Weights of a small GPT-style language model, trained from scratch on English Wikipedia: MLP 640 GeGLU, a variant of Muon for these matrices.
MLP neurons of a small language model. Each row is named by its layer, matrix (gate and up: input weights) and neuron, and shows model dimensions 0-127. Each number is 128 + 32 x the weight over its row's rms, rounded and kept within 0 to 255. Numbers have three digits each. A neuron's up and down rows have the sign that makes its largest values positive.
A block is one neuron, or neurons of one layer that tend to fire together. After each block is what it responds to, as a language model described it from the Wikipedia text at the highest values.

L8.gate110:089138086089164144139148119081112131148166123121116074138153202122176120183120112072102112116128116151058136145189124175115064141139106176131072114182135131118091039160144080098157133133141141091131169110162174105104089121147077099123102163082130168150128126126124160124134071120128097102110102113158107145101117095120128100127144150130185195115093189079105176148200086147125127170097
L8.up110:104152124168125158121125104200133117115142121149173121140130082159142098170102099114131117145154117169115119119129100134122105056122146210148077088163133138084125097112148134140098090136165143096112115103123115145067109086188085150075122076117127118155144072116100115105139116115078146148172105127152149143160137133090190156109181149138175102105093186078058153177110116138105140166135
L8.gate251:120121101086155125125118093097095085093123126135119177130108152100136156122094116119170145185072102084135142112141102108099166152163186156144079096163065117087145086116111054090137131056138141151139108071140098168145089101091133103110168113146134191127125136084137178190143142172158100144094144126177122105129150142137135136136130154161161125106098188120127174152100164098147160117145
L8.up251:159156175087164108134118148169079103184136137164116109210130117156116154120125141110156134146137142091133090152167154158117183126143104153135154107155197132111139129135131096071142114118131219158164155134177123077125120113152127178104120148161110129140155106132131182131167111146091145156143134124187040095136180087167162117102125150096197125086093107103136138075149125172109102154147
Responds to: Postnominal linking prepositions

L10.gate232:082118084129094142138106148135138120077167086171118080129140104110195089111106123082127167122121110113107119141103115163153118148103156155180155122111153109102124132119069107102119117129173100167087046120172130089148140080141078105165135129096107143176140109194073204110085135105077151184095083163162089149142187119118119213174121125105136133102126170152097169125113054124110182112073
L10.up232:196107104129111190181077175122070120108136099107126056158100091127143163072183109159121129135116137113107178150110104082144175108134083118129084126161107111143115081196099111118138154157170198125105154132154121156126139097137140135150123108080119152150108156167121099103085118100115111155138057134116134128101175131160119208064116140061143122086152113139162132106117172150182123107138
L10.gate239:106075133140061142121170106099136098133125116118155163140167146126106119159152133188095156101117088085137105160194145243110166111073125161187082126151126093124112092131091146137125179146152089120133077141128094149127151146113088174154089144128150164104105173160110171095134125128106157127114164086134120106131122124072093070129111104132130061097088101124134103116165161117167128080188
L10.up239:159142161150159143154111147150117153123133077155114133144096139120111119106149163163126185080135123140104151084123116167086087093232138116131197117162109108129145122150142185078137127135158171114084159149168097147160083096165142143097180123148076213130134153091124098102124140148117128089120110089136049149129162143153117120111151127139134166146128146124124155091136152156144154121123
L10.gate330:109099137090161116127123176191132131139156144134134128091115147182151139094205091117094192160112134157116130082173129157136103104183120118153181156140103156142092154154129153150169080118178116149151104136173069157040130090157115132180138084156099090106125113121156178127164152128100133119077126152077147120083183066149078168099123100111131156114122122147175123120151095095131095129118
L10.up330:207059159120155130078094120127138098120144139117137125184107129135148179069108133148117140124125170159099150166108140139203139185143134130087154143136147078170130169169125138144127140131160068107208094177149143095118158106150087135157118167091125205031136046156142149168111085161100187089109131129142094117107170186022125141119094146109166185103110131152117121137104189114140100082123
L10.gate491:147116133091136126148145087173115165087088103133140103098071117093144140108173128136157167150130130138139143116177126136169108102148157118092081152163136107152144150114125082160165145085121158124162141126163118141162156080089134117096119152126208130039117114113174117112119156131127150122155068114206094098139114116133072104171181118087103104142140129162147146112133122151115079092100
L10.up491:138107102067126119113106063153116095069171163102188073145108143081118123118176136079088132127129102152127073160091137128147091092179123175101147167084188144136174099112098098086125157080104145137105118131198124041164146109151100129181119112118134171099116142108173130168097155192116113127110107074110103098082150147092094111117153071135174154123081080146076125202115125104074144115148
Responds to: Surname-final word pieces

L7.gate172:144132077150138124093148111157177128157177124090088189131083103196205135109071138113126095101166064196142105124149090120123142081159142106079124108133107128047075093102158103112151124154106121161113132131103105209148140119060131167150134083110150147089102104075092117134119123084162122172085089115097095111200151147109134158142134174119128133088166150129121126125177154186117160177219
L7.up172:170152193140149151174123132161082183111176145138096071116132150126112125126107098118099169125159135028122190193110095117157102108158152140146178153148153127142140144163164179111151114093146162100142118135097112094178103112170154149141126079137163081084145108102131112131160104128115110145096113090131117097157132130160136179126109113162129125123072136118099049148108104079114063103145
L7.gate178:174149150101141093128117093119112059133109126064103120156098064161158146142173090138133094170088175075116076117174051111094083119163138141141155167052147170131132116143148169104096146120133152166141143143187147088188114194135125118127115088087137106110129174121172149100092104172199107113166151139168093120108171106133146108069156164252121138135088123104144130089138102106136129138138
L7.up178:161176115132083177076216132162149061140094095161063150138068147155106137132138155139156132112099096177134164151103146113192086093150119136117119108184069105131162068134095075145140121129145086151156157131141134152185109143152152108152170063078113081138184122101135084159153099130144092141148120108126075172124104100112162163128100085140180154097132122107109207081088122162079113165100
L7.gate264:158090114192153073141130097114117110134138152120130118108117140104145152153098075121143107182135196068116130189158148099179153116130128107134065140082134109127152095132143078088099078165145120122127145120124173103145189108133079104070139132184114166128197141144184107144150074127146084179153135122137155139139135148137087114076142128156140143119157187102137136113089169110115148119109
L7.up264:144164112142130115145124189125112142141125133131144192146069049135100126144115123112063115144162162233142137127155121079142138114114147164132119098148173123156098108125183140092108134094100063123111128160116140160117128166149112125101119123150061148119119103108078121127120127169075109116117103132121116088101084103164104147096140194110204173144073174183169145079028124086166124094122
L7.gate352:072065135073051122110153130115156082103160122149068118118098101102131122157137087173058122122182126132160150162134117134090136107149124051125153133207133119176171180083146092082082116128157110086144116083140097132111077156112115164098087092099101160134153115117153097109087089093118110094125122200125112071137169111135136168124147145122140140075099127100037130150095147122153120104103
L7.up352:100140080130159129206110138103140124147119154084143116146081135175128129046135072118090145113169150151164108245122117129123134122185130104081150177146114167133135118134092143149090097114150071132138092057114184169134124129133168128150103096098143122120107106123117153152167112181062110154140079073121142217087119124110144154127065103123142199178111089108129086119101160109111074135091
L7.gate387:166105135095160052157102072172076130147114095162140163157119150135139109108077093133137121117100172141045087097098141088151092117141101178106126109131128084133103166123134097170138057169136108127099133117140156133094115155170144157117091071136087119118172112153174141156088094170112095110149117124149137122133079086109096156115166145120124130126108187098132139138183116126131136125133
L7.up387:066092090053138147172128109076069130146154189184144106108102122182102068079137150153138126096142099139130122099117168152084193094141103102152099144177117133111133138175156138069135131148120125181152136172148091163074194069090089125138105102076180113134160196043148141123099122118129115149115113186149156114077115080127098111120127119148101172170104174100130103141116178109093139131186
L7.gate417:101146058131139182120134113166065135110132151105038100141152091141122119141158133131058109163132120010068129142092098132140132103136143151146150110171113131117164097133150156122135068126181097118154151156138100114136095111115104154170166102134085126123144132135175115088130122152149136164127103143126064124151136134114106093157187160148202147065110152147162210082160122096120130130140
L7.up417:175098149100142121148104109110112149135166130135165105134138073037119114158065131124081152136116151108186128112179160116127101147157080102147177133116104076036075069094090142133164141160164092140115132184138107090123055139143110092136158121120172119187148118104133120121191112132174132163129131148097156174120130153126111168103099164155136148113121191097097128160154167112137099171134
L7.gate507:117166134127131120142090152190093109138077107148140114105093114197153071118083073117160112129114124136071055130162057125116120102138159173167086096160081056123059125143134079122095128150137165160162084096085163098154120120122134159121150175110120139121153137115123224085130095161151132122077144107165142149149164062136109141169169134180191089120155114124073122133127103140159132097106
L7.up507:115164161042187122111133163131085150105119136128133090127098160176109131135150163114075096120082119114124154103135090118104132156108147156141171064106133146211107137157128172142140089141126085136114097121105128135143115177101116171125170160149137140119138086159155168183124131122128107187125137117165120102121073177158200154154146150121136142110116166150127093141081073151095091084089
L7.gate530:076169103111151176140118113117111123101109057060130181071105109151116145114109115143129100160154125103128124121189093127181155130186144167155131118144142142107170146157142104128133073131106132176112166061075076164144077152186115119105135140084166136172129137117142183141061096139155116141166188146158111130099101111089070153069152110124144138099085092136124172140121132178139143163176
L7.up530:063155082132140102094126198127151150118139154090111097114157148117152126125167179162113170153121134086201034117133112148109163109063055143142127129145120116092089111136136179113133191156105188138149163087110144121100132116104161137091108145126174141110123124155118082056152120129148085134140135194149098177136124065030170118119188145190151123156153054138113105106121097123095169144109
Responds to: Preposition "in" after nouns

L10.gate69:101153097096128151127060109074125182089125125086108114130133153191122143112144152158091120127042164169132195122138144073144139124073076210145154109146142138128151127120097104121119128175125082120148066135094174138190130170167123097103151118089149163106147169168107136108146117114115074149142025094171098146110128136123102058139138141135074126156124120151184148156123155063154126148080
L10.up69:074103140144161104195147155153094127099086108095122088143091109135094143179101187147116087140145087164113138103144137146132140141052124090122145115084146097166096139139177141110123087108147123158165116117169161120151210160094152154096174096092103146090078155139120158120094077106110112102078148147152113153112119106121133080109129142180117166145183101144132125093133090205069178082175
L10.gate86:123138147151127162131108120093085066177108099131140142142107128112179148157149107160155170161162132142109105125147158081128097103129100190145089126163095149166098064152165096134176170129142176165098151195056155109107157168105098111118153210131134185146132167119100077137212095151111093165170130124128184128124124088096154139134154102159110143183109143168144127138119088151122136051109
L10.up86:091144107086113136111133114111033168119048165125136142092121104109143125119101181099143114138155126211152121117140129145120077143105126068218095132180133147173119143105158145086130117145117078093122084115137170050147155112207067175086205118129108052121143149094131170154143139125096115132138104118154086100098171124078179136094133122132139072136133203122102106179107110098150112139121
L10.gate96:100168089165189144162155125130114194124113080081104117161089081076079121105159090139111106100121162140212154214123109105168109128117176099137100034127071159126155133152158140109159128089173079069110089124129112096116101129144097144108181171108146145149116129129131155181114175099167167156117110077170115162120161196123146124080138140104182119116128106078162111114150071110139120148188
L10.up96:180133103121138155134150087141120143167154131098074139102135122123171109150070168162171151135148160094145065152135191137121148144087132135107115158118122106129121094094177133076114121106173089098154128145091188089122051152112146132147127081147143085171157158130166162110208125137131154103184150082120133103116143122130066133127094112120169134161157108154111213141124087113122119090102
L10.gate582:133137113090136117088107083139177167085167133120146127190158119128101061111145138093122110067132106133049112078154187147070117093150100157115116093138089102203128056123144128082170097112106137161098073189084120137138139118150097136119153097134078136161157163128144132142182112181106129175106083127135131148110119139133124142133103140111158092113158112066117166144073104082130102109182
L10.up582:126167132113146175106138166159156162099109114098114104172127111132161114102187089122196121103158079175131094099149104097125106148135177106139095072134112042171141165082180131142157147132137072163106132162113098117144120122118113145143130115123116089150149156112165115120123147113060156123106127118151152131138098099139199182101071076129152119144106116151176113128187176111093149134126
Responds to: Mid-word prefix fragments

L10.gate80:144111113142111135159105087123060138157097162130146115151111113142105107130106136106121156119134161119054098154134128142159145203124122099092117132140105131085130180132154097046131083159191173125158100140089132116144092172171141161085153136211090181124123156120065182097136103096143092145094093165119170133080147131135132155147113127143084123105114147116119139130137137131108092122171
L10.up80:113188124140048166051108147171202087155107147134142131139055089082112117133108106151083130143102143112128137111104137080112066126162046081112121097117112151137178133184120064171128138082158148112140149132203164159102168114137146129100109094146142108178119097133133112128105121142142107113138141162129113098146153085169084181139182091078120180113158109128102061148112118174079102155119
L10.gate108:159103139137104165156144151111142084108081168090126182125056112127141144125129194102091153126115090048085188198124091162153171114093079066086088179157123148063152169121130065103108093147149108110103169137139129145105127134118106147145110167102127189114152092130094139119142129086147201139123149125147141073066122100106148144113110126100145118046074159165186101158067136125150119093120
L10.up108:127119112131126093096087129085068138147097141085086162119125142146129136171140080137112202115119047158122145099165098121147098118106118127153107175070163113133130095126118124123135150168159076162081120093092105150137171071183106109142113159121113140141138205110172059163101066090138136174135111194110114160122113141119163170169128150139160145106144146159169060155055148148070113086111
L10.gate226:093128108032137118109094111050155127124114132081085129110098118109105117183123092155153215203105133161104182165117170153163087104146117125114131129057123134104131170166124131141113147124116134150090127133126110096127087184136162079132176137111107083161136078163112093126117177132117136131153090106119190147118082170140103127062098093118161101128171160130114138172099136157102121135158
L10.up226:165121158198159146130117099182110166154136114138207166160153117139191126207123103162100155136113188127049154149179117148150134133158136157182086171165130119092128093092131089154170107078109110118080147088121123163126123105127121131150101082140120155125122060109160156119129168174161139110172155132171131178128134151193104186103119175170129137103146125187158158080137165133151152088105
L10.gate598:096136104091111131115145157148079107158135099094160180132122135147156122176108082163108136108086099076124171135128108163126141093091127056096143113084158138110048104124154031136081080112086116088085120118165127167170106137143125108151151136122124148132099065131119077163143152129057140104222137136110121135180057139123171185125132078082094147096143136109123174124151080115133088081152
L10.up598:162079144097115154171078120144084128094141116124122140103078148150135100178155124084064136080119090120124125065080117136070131179137097114114103116116138127150150118149178117121117144226101122133144132128144080119115123074127127124148150104150130102167081146129103116130087146118103133120171116057141117168106075216134089147111161105078122113123140085169207079161139089119121093113112
Responds to: Subject head noun end

L7.gate33:135177132132135082146156187087072088110116160100155150139135112174171142157124096141176095106103164052103170091150165087143136158131131102117109108107099125139109129060115078092162156119094112164109130139075180124174115147098117138210146170054165119113114107129077169136135123133071179144137098204114092161127127091204164132149108157097163160129144169177140143145123098121155146154094
L7.up33:106136104114131091141101144098136140103123054135121159165081112082089145147131103131087086109137135141157117112124097147153075083132157069170104145160121089144099091106175178100116094103122163120136119154149134145135069191091166125131114107102086082099129179106109134218111168137124079135104082199101117162158090130145175213127094068132131112157140075130039152115108139117119166160133
L7.gate129:114125131104107181190064117107121087156105059092176120103102133071145054135123080135126121118197101151175081123151191146148112141151162152106133134146184161164200090101086156121170105107144218141132143133145127097129084138151120137126054124132133130095164141101173116144119131091123191136111148159107141095113110183128098125139175102159068183133143107154139123098147132147099140118111
L7.up129:136104140129115091128153140153098081109128099054126165121185220195102176134092126087159122133134175136124117088174122134105154138168218123132163109174107125134098097137127156112114132091122106119150042135133055169118148133106112119110133121188177099092099121079128163157121096072116162146137155149110154136099089101142119157130123177041097095127171156131161047086161107185131141154116
L7.gate157:070117107103159124088151085115099170144136115128118114117162134150134102069098131115099150084146093070136165147101131151152116141131124052118135036088170135133132107166078154111143091150126158072057136104123118101170147153204116093092133130080135167103137140111119105200063164101138127200100151142086184113113161139107128183100110203101138139161142143100092173143075097108145150088142
L7.up157:090083135114114101144130116134130149122135174145086064155110079184108116124137146050098040133097136164160204121140131143111156071082122126138139092077136112103109131110107123150092135116124080108126117125159172161146133135182123085148143113093089157068091177147088141134147106088113143133134053087178095178117179087076129071157072119126129141160126177085129103174107117146105102121153
L7.gate183:073172113159130089059091172103168135072132165123068162162115145190203187175074089169208127145119123102155150126175108104170135188202163145124107107141118089132135130059080088138132073123106151114095146197140136121084109148114169132084133044126091144141112139130129080113094133143104184171096152153089070139136156168095140157085127050121128133087125123132131103141118076154093130122100
L7.up183:183118068151096082100157150103151072200193150130167107154036095192170184142155104147097128103114098142094154114140111144148122101156128146094161123147106155095136154097118170145131114139124129116104088137136134111124112157067123147096138148100134117100121130111112058129121120094132135114112119174069101122175127096142166063156121140100069128088200178124094097079103146106085134075128
L7.gate290:112148101136144132133164176150101115123108077092154144205118127151154160124135111191172094072135111160105125116056116104138110134152131141135119058162137123054062080037155158125172112136102135168063107135176114094187093146125159169117141095114127149128107173174116164149148120099119165188093129107093104174160124151091118113128137104129114124109109156153146143108135109166108119104123
L7.up290:165073111089127087130111201137113090149104080095087078088116077144138121102137135083098112061096158166173137110138069151143176113131135143171145174090241135144129076086113145172198128108120147175124073077160088158138096117144138103131138138144150093073136150130093129161096144117139075138069125125125111124166136154092123110115113090098086134161148131137149102102121125136102165101175
L7.gate376:079151157171156131108111135098112154109154107049138087138146137132152083075123101115137126108084128180084137150157057118097174063098079125093189094121124166172122115147188113088108112193146135216102148141132121124162103112130127150120072168146106171106103111113085098140074124127146130080101118188132176159153100116097120085147110113102089116080175130114080147133138081142126193135139
L7.up376:065115170151158100106128115126130096143090129111112167122140129170161130086121085178140139179081124083110176141168072101163111090073084104116120130121114078186118157122173141132166145105132194155051133170137118099141081107160137124201165161095153094167079126088127124148098096133140069153130158114155110094093155158089098133120093130133091149188091106156135161088111092103070081187122
L7.gate573:070105086079161152127121092098183089132148097111102117114083123134116161123107146149083129092161090103188146154137115152115132133183140097151137186146112152152121105142110164122141114146134122180097090104123115078129162079132115044113173110128126109099052188091069123130131091163126196191105143169134145195149136123103154153054068144117058114158150108103069126151193155132157070121105
L7.up573:181097152142165062158107179182163083118160105103117118183088149110121207097137086159150134057117157202069125117171114169113097099121095124083102168112089105121122159107093126105101110112113163162158153117102106125100165077216171105167115131101118125141181073119144120128157109077136102147078115139154099101168113157151153103061083163118155141134180156172102140114142111167128138089102
L7.gate609:057185111066159143210126176098138077084164125098068087191123179120181087133122109113145134158129130172136162145094145119100136138136067125123161096125114127109114133112104126107123109161126137177139124148142119115130126071137117193126137136143131110148151167093121119148141104104134140144106040136164117074160151094163126129217199133127140046110098128165116164165112151203105149114133
L7.up609:090143129062140054117172137106109152157151177093109120134097125185143170170149114152120167144095119113163149117157071119117114128110149073111173113121138101103126116053136126160131163171111188109124110179168094081123116161097158170127126131139161136115066152095125134030108118098151172158118071182094168120138141158151137138141151121126158104119137113120109046132220087189118106141140
Responds to: Name-final subword pieces

L8.gate375:120077114107130132092149127149177161112178127107142086157128126148086146128105127113133093134152083101171111067103141127101114195148161128176127113143129112121114133175125106089202129128157124193125080099086126139211185098175101128123108118107182170086155113128111070144159077166174141119120108098139169117158125189086074164158174148168119168127172074068169151139155163138081131090135
L8.up375:134131128085163144118149165068100139098128128121100126135115135159137086145208102187117102033120060115165105113171191190076157113101118129088089077103188121151119109100153100083113127124107119088093108142138132106170088134159122187117069141132117140126130150104123130105120096104177150114152075102123135167129160186128143246112129048125162110124160161100163129144212096118117131120152
L8.gate570:064096146072132083120092185171160080100053118127155124101103130113143141122084132210081130079148106096155117149141140107110101086086158131144126147148170128155164100142114125152063104102119144141090113143072137027147135112088108100160110135105103168127145116103132138198117122106215115149170071132083127138112131182093121183169139122104156162090201135140161113147162090101107087130090
L8.up570:161119138111109164140109138121116112144123097108147176131065083143090077090180073145095145053188119148134157092086113155092089122132127123113115105134154164096087104130132094115129155139112145112109134106141116051107159090128073112094129143133086134115105140121094091146120134094144150131132068111074117128105082153090106166129170103097124126138151210213185143131207147117099088071142
Responds to: Proper-name final pieces

L7.gate97:094147121174119123146110123144116122216176085186138120114114099142072101094128165097125105164133131116093172094119119149177076110136124155043050148137124082085172087139108153179116128128141131148109137111137125138150165192131158129148133118134128118121164109127163126133150066082087125114130175129122086146118108055070148112142132115096146118108110118121107155140156141113128139175134
L7.up97:141102194079141149118095139159139075145152126135143154154102129102125121094126102152109112156184132124195110122104141134114113151119145126154148072086105155072081135133150144132113142121185120069112146133128125171146125126169101181092156116124153132138090087145168096124146194130118110147171170164121144136165077130167135121182134118155156180146151084168144127113137089094150113069116
L7.gate229:149114094158126167141134106048059144132136099107131071171098136144184108125195093112104132167112154133181221116115150046109113089145105101083206112149094097131110147182145115054130121102096129121145075115139167105151118088152177128119134096149084153134103104050110160146110134038163072134138140116073138067133140135170134173086063139112107146120156114135134076159121120159158143113124
L7.up229:086138158110198073092120079152088175147097176165197133099111181080158148109152108220164160137111229117126149130195142116086070100100158073183131162139150136076058169141080130128113129119082099130118115132122135125110145145147126144131096072116119124141125112131078098127135111177151162147154145146133152160075117130112117134155088135129139132135139070152087161104117191173140153209171
L7.gate336:129102185042125077164158102113089113160131103133099189144142134178093152128069123138156110126152095137171188151169113098123158103122127132121180192173192140118132121130140068086100142078164114141113151161155132143176144126178175168119151103105111168127111128077123114140147195098077142080166139159170158136116113086066094083068064101112123163195163154186127153190145136178157174050142
L7.up336:112084119152136119095092180141127068113137130076106182146104142116121077123152143153125107140114139220117131087173166114146158149104146118162129077119087135097150120121133177110156160138125150073092168158137078048101119131133186149086143114137128112125122089144170110153098087105171121161135155203155094149100102195097112121125109073188198080171151133159118110150105151165106153061108
L7.gate495:145157121113135133143105207135111097145188166135126090157162118173127146228130104156114125132175136092098108047135065162138121148150120128160148112112139135086141177091059066140152094148119103105186178203120177036161145168150167162155098124094114101081121178117156109066118101191123125145135108124128086172175144143147143166143144123112119177149178134124100138087113139088125113132186
L7.up495:093148119147162161191137136064084122091126134155086151114153174135141142152170069109171149110133152100140151090127154176178084114144126109165154192121168144068092086173077067103114124162148132121148160098128108068078186122135112104153131134124098165090105149170111169108135196060151051188101135145156133151141177129109150123100166103139106132125164123076113113105136124076110123103138
L7.gate503:162155114075159109115166099103096116168107153131136128138082092174124169165132117152130118146148088156179140090123164111172154064153129104073189161107119157137183092192172126127116138111107119098115134167098107162112072082177160184084112168107115086142140112153140125113146171127088155138160128114141089183127099114133156091214180136150150112117144064158107158121143095181103091182141
L7.up503:117139106122172097179148134082115156134175174063134178154121169159135127151090043156123092107158145177123147135160113127154062100125170118165174077098077179151107106125177142131088136083109138163156185114097108170129112165174183120104126121121095105149192111136076168170147144102137131093163124130097117093137117148050122104167151108145148150117169101186126116126107113149141165122115
L7.gate504:133139110079107120123166108093082103108139082102147177171144139140104152089116121197126134127135134083159182116155158118146066122089123115091182092150085100095105101157140166101214112093114129132140122214146132132144182146170073147103110123189155150152136091102164160090157166148102120100110150123115080120128121150107206162087148170082120147155158149155093067142143131176153169151082
L7.up504:182093119193101154066098171080139101167148119109135130122107102140165134145134093131082139115133081176168164083109122156107145090129116119137119056125145137140082072110124141122154111172184133155147121163135107081160169136127161081112066081141107118089142092158130097113114097066105086168096144173133133084118175176104134132146129120146127112129072079154088095096099126106104107097147
L7.gate543:145109125125166120134104108144109116148109157158143094129123137148107129123130057152168124121112125117138157139139152132136099100107100110087138150108090085088107141132140150122145097126091184076107123182164161117128123154219119059089153148185085114110124066128110119148165154124198101210108130105147097079135096130105149111137140174170104170166155109100137150077115154115101191064154
L7.up543:106053192152119154130152108165150201096178168089116143118132136114153126118120149132173151123108058113153120161128093091101137126118088179105189156104129176057155150160214141147153140110160156118150142168120087095090106150118128161119153127087152119082111098124098140125203116118127118087237110127159133067099119176116147115159133168155122169146135133155160203165158118106122140164097
L7.gate620:142151132082178178096156143086114163164122070115164088178075134105139109140123152100083128119093129182135159126170172115125122143113106114125135136144130077099097136118085138123114103153151143118061157146145161136188097123068145135104137147123109136162078101051137145111132167166197222114113124124132184147106066137124121196125129079111120155102133113167104159149143125172107137051133
L7.up620:176039081200127114114153184080100126136123110118132152129131101170146155153072105153140102150136085124116140162158159137084135090150054137109132153113140141129124114220081132089171148188093090149162085156144068161127161140139156167122108133140172121132157130092119087121163103090141120162142152168148140152077123098145124092103126150110207077154138122121098109167100106188143091100124
Responds to: Word-completing final subword

L8.gate303:098163138072145121159214175095063183130128122068141096150133089111159131125157167104156113189143149128147152107076097191134144104114090125111107107097156143086123095165104145129127122135117110147109150111178153103128124140138093129154186184107136146099168156105094101101051060135122140139104096117132118097086177144127131156127155115119148113102154110111092158145107115124132101124166
L8.up303:110092181072105149128096201087118121235174154126110157161111070143111180110133169117119185147112159148171150139132160155071131138120147129135114109118136176124141136107079155158134111106080110144157110124136120127156141160206116117097145104102164136081151164183202140097083133102127130121129119113135135144171178153105124140125112143134132116073149119114044156065107082060125155156129
L8.gate386:166046125113126115126145154110140130107109138091096101139052128180164142103144127120102119101132117145123105078138184154132069090110088079121102123047131143180104133146126103075110095077111105139120132150177139110084120132100150177131133170079110227118144144154111142120134091079118097138083091142173097147085132162109170142168192088133115159091154112094155137106171188102148072085147
L8.up386:062079098117106220142172127122125104116098123045091142140115106121113180127148151138145075073130115114167135129102086118156118104178127158136068207138145140112173166141119109083114075117125154145094122225119103047133107140115111110088124143131125146085085127185150112186120106135164101116156160146101127117137163128097112116075193178083168179117128135067085123146189108105141139090067
Responds to: Name-final subword pieces